python train.py --d_mlp=1024 --norm_place="pre" --lr_head=0.0152 --decay_shape="pow" --seq_len=512
MLP neurons of a small language model. Each row is named by its layer, matrix (up: input weights) and neuron, and shows model dimensions 80-207. Each number is 500 + 40 x the weight over its row's rms, rounded and kept within 0 to 999. Numbers have three digits each.
After each neuron's rows, "fires in" lists the words (lower case) most often at its 100 highest values on Wikipedia text that the model never trained on. A number after a token or word is its count.

L4.up240:558474489482456459464475518514544544433532457454563509552474520478493516537444578484513558533542558478469504511559461527506512497534467513554548512426434508484436491493481494514544533497469570469418456401442620423490513498558457445555462519445550523509523549483497423480498482584527541471442551461511465510532532532540441570497541470480489545524473526453462504559501467557483476455483
fires in: "served" 21, "number" 11, "left" 8, "act" 5, "born" 5

L8.up972:522462474491493504489496555454425468505484547593496534487472500512516481562482567422611542544493485533485468481545467558591524540500476536567538482506483493497491505514575481489440492485441456583555557427486529477435520469600509394526462481526500449506447403539441499548513525521414554532498513498504453456550499456498451498478486469561497489489509492560527563542429466497575523456534
fires in: "to" 50, "may" 6, "could" 6, "can" 5, "must" 4, "how" 4

L5.up117:514499480482473544509423429496416424498388483471489527465439544464517522582456539514498514524480460573517498476609512548478542553516503517525534537560490489475564493484564492528460451517512524512486488462495506524457488469527505512534498559511458442482500462530516524489418557465497488513473521492541575442523431434474490543485422531584497445410461510501494502550552547516538489493513
fires in: "born" 12, "announced" 11, "released" 10, "election" 7, "died" 5, "2012" 5

L4.up815:494563510483536556570544503487516552544449430532427459491477561477510406484521572476566524517460492489477507541452548468512476444443501545547510595397473504520489555508493485511522476462519470559540475466494540548535514449450541536527504488488431485448540505496481483480585448455537471543465471415526496521537468497504487562488505507533535513515487492497557499486527517567503472527519
fires in: "career" 25, "may" 19, "marshall" 5, "maria" 4

L4.up651:507507539589453531518486590479512461429533547455510459452484493454532487468499452482523467479537550521492540499445518512552457422580492517519495390517585464555449520456467473446515445486477523484532438533512626504533556441471512529519481551445525424445470530455606506528552475552444483468504495484490509458494519599505500507524567503553490543493515547556479522521492478519486463524474
fires in: "can" 42, "000" 9, "warning" 4, "uses" 4

L4.up941:505558436509513553459479465497516496521480464479370460495486484502512475516507506528604468527495466453531517499506529443446509519546532506498534515571525521469489547490568447457523504466524489491537501525518507551429525469522478489541528546494510598494521527511541461551473461456523512515462486539535487513512507460467496567507538462561507536443498505546517495537497420507418509492515
fires in: "this" 27, "one" 10, "good" 5, "finished" 5, "wife" 5

L4.up609:590523547513535567467502453487463517528396497503468518474449500460513479542482482480466442535506470498482548485551460509589493560572512494485596548474482481534575535464539505504430464481520461472533503478455527445492478506531488452513436536549463515454537481481538446567538476484492504509463486478570582442535448444469444544489468473506519577452536458505470562603516487496505527425543
fires in: "one" 24, "no" 14, "best" 9, "body" 6, "champion" 5

L4.up388:571469464450422503489493504557456481522483520508441575477498399489621517532478465465556551471482549478578529464559602528548446552507461532509538530459456495546434541514531434533486521514473491491543444488465484520482453563563424518482551619537470485492538548498455443561455520483510546453509470451521486520465496487519446520558494445497495471506512519490492563533533508514506487436508
fires in: "served" 21, "cup" 11, "championships" 10, "player" 9, "economic" 7

L4.up565:532464515579458525535518521465473476532492485508473496432517547533551483570477451521497537496507518483512465528508568471543412529514454462464513499458541481507528487448538438495432580458519576468467422559493610415492548500520508469463475454529609442493506437596519505507470484505420559417513508485521493441586509515466514545534565531512509532482527478551566502490439497540472506450477
fires in: "no" 28, "young" 18, "district" 11, "number" 6

L4.up194:465521534496425554496492529471468495465501478484498511496496539476537496457501510522517476506529575456504503496514489423506485439463515481552547552524559512523580518496587487537563499474501375472547494516487611455519514486598521459483497596521485509544522522465512534502442435505541461476444499439508530483478497527443520543474420486465477527540486539562486452556482427522534444490448
fires in: "can" 40, "politician" 11, "individual" 5, "player" 4, "hinduism" 4, "album" 4

L4.up986:588479525467503540464470502520544525539475497495486470508466504569562457543486527517613487505504503494435498490496536480532564544500495476523490495475457468518519553520458424493455444423523545452517440507535474452493481528508473472525477509515463538539503453472483490553510493572539464514527488495543556479549434483516514453502512445513498434522437550506515541490580508513471526431513
fires in: "time" 21, "public" 12, "stadium" 7, "general" 6, "pediocactus" 5, "created" 5

L4.up749:552437485488506491501493532513502486517490547422524467510509516526461518553418548527543462516537521570542554552457508518467529496541551480568432508505486478451434523434495522543374500469485555412513520420512538568559557474478429420500416463454408449480454446524451483502505523508462484475542549467484494540529509474498525472532546527417481484479443480533543519501489507469547520464533
fires in: "party" 14, "also" 13, "station" 7, "website" 6, "since" 5, "total" 5

L4.up13:542470484565410562456519509504548594516497543496542532442541525588574470550480443502534431528478506477507536501497528503496411525461525442509544419506470457483549465488538430439436492454485523500479489500474494566478534505588442529572479454515517496523505474561486478517499463496498488487411510542505513455481464505489509515509472465507510469482464569489430536457517442534442513498529
fires in: "area" 14, "also" 14, "station" 9, "neo" 8, "change" 6, "devices" 6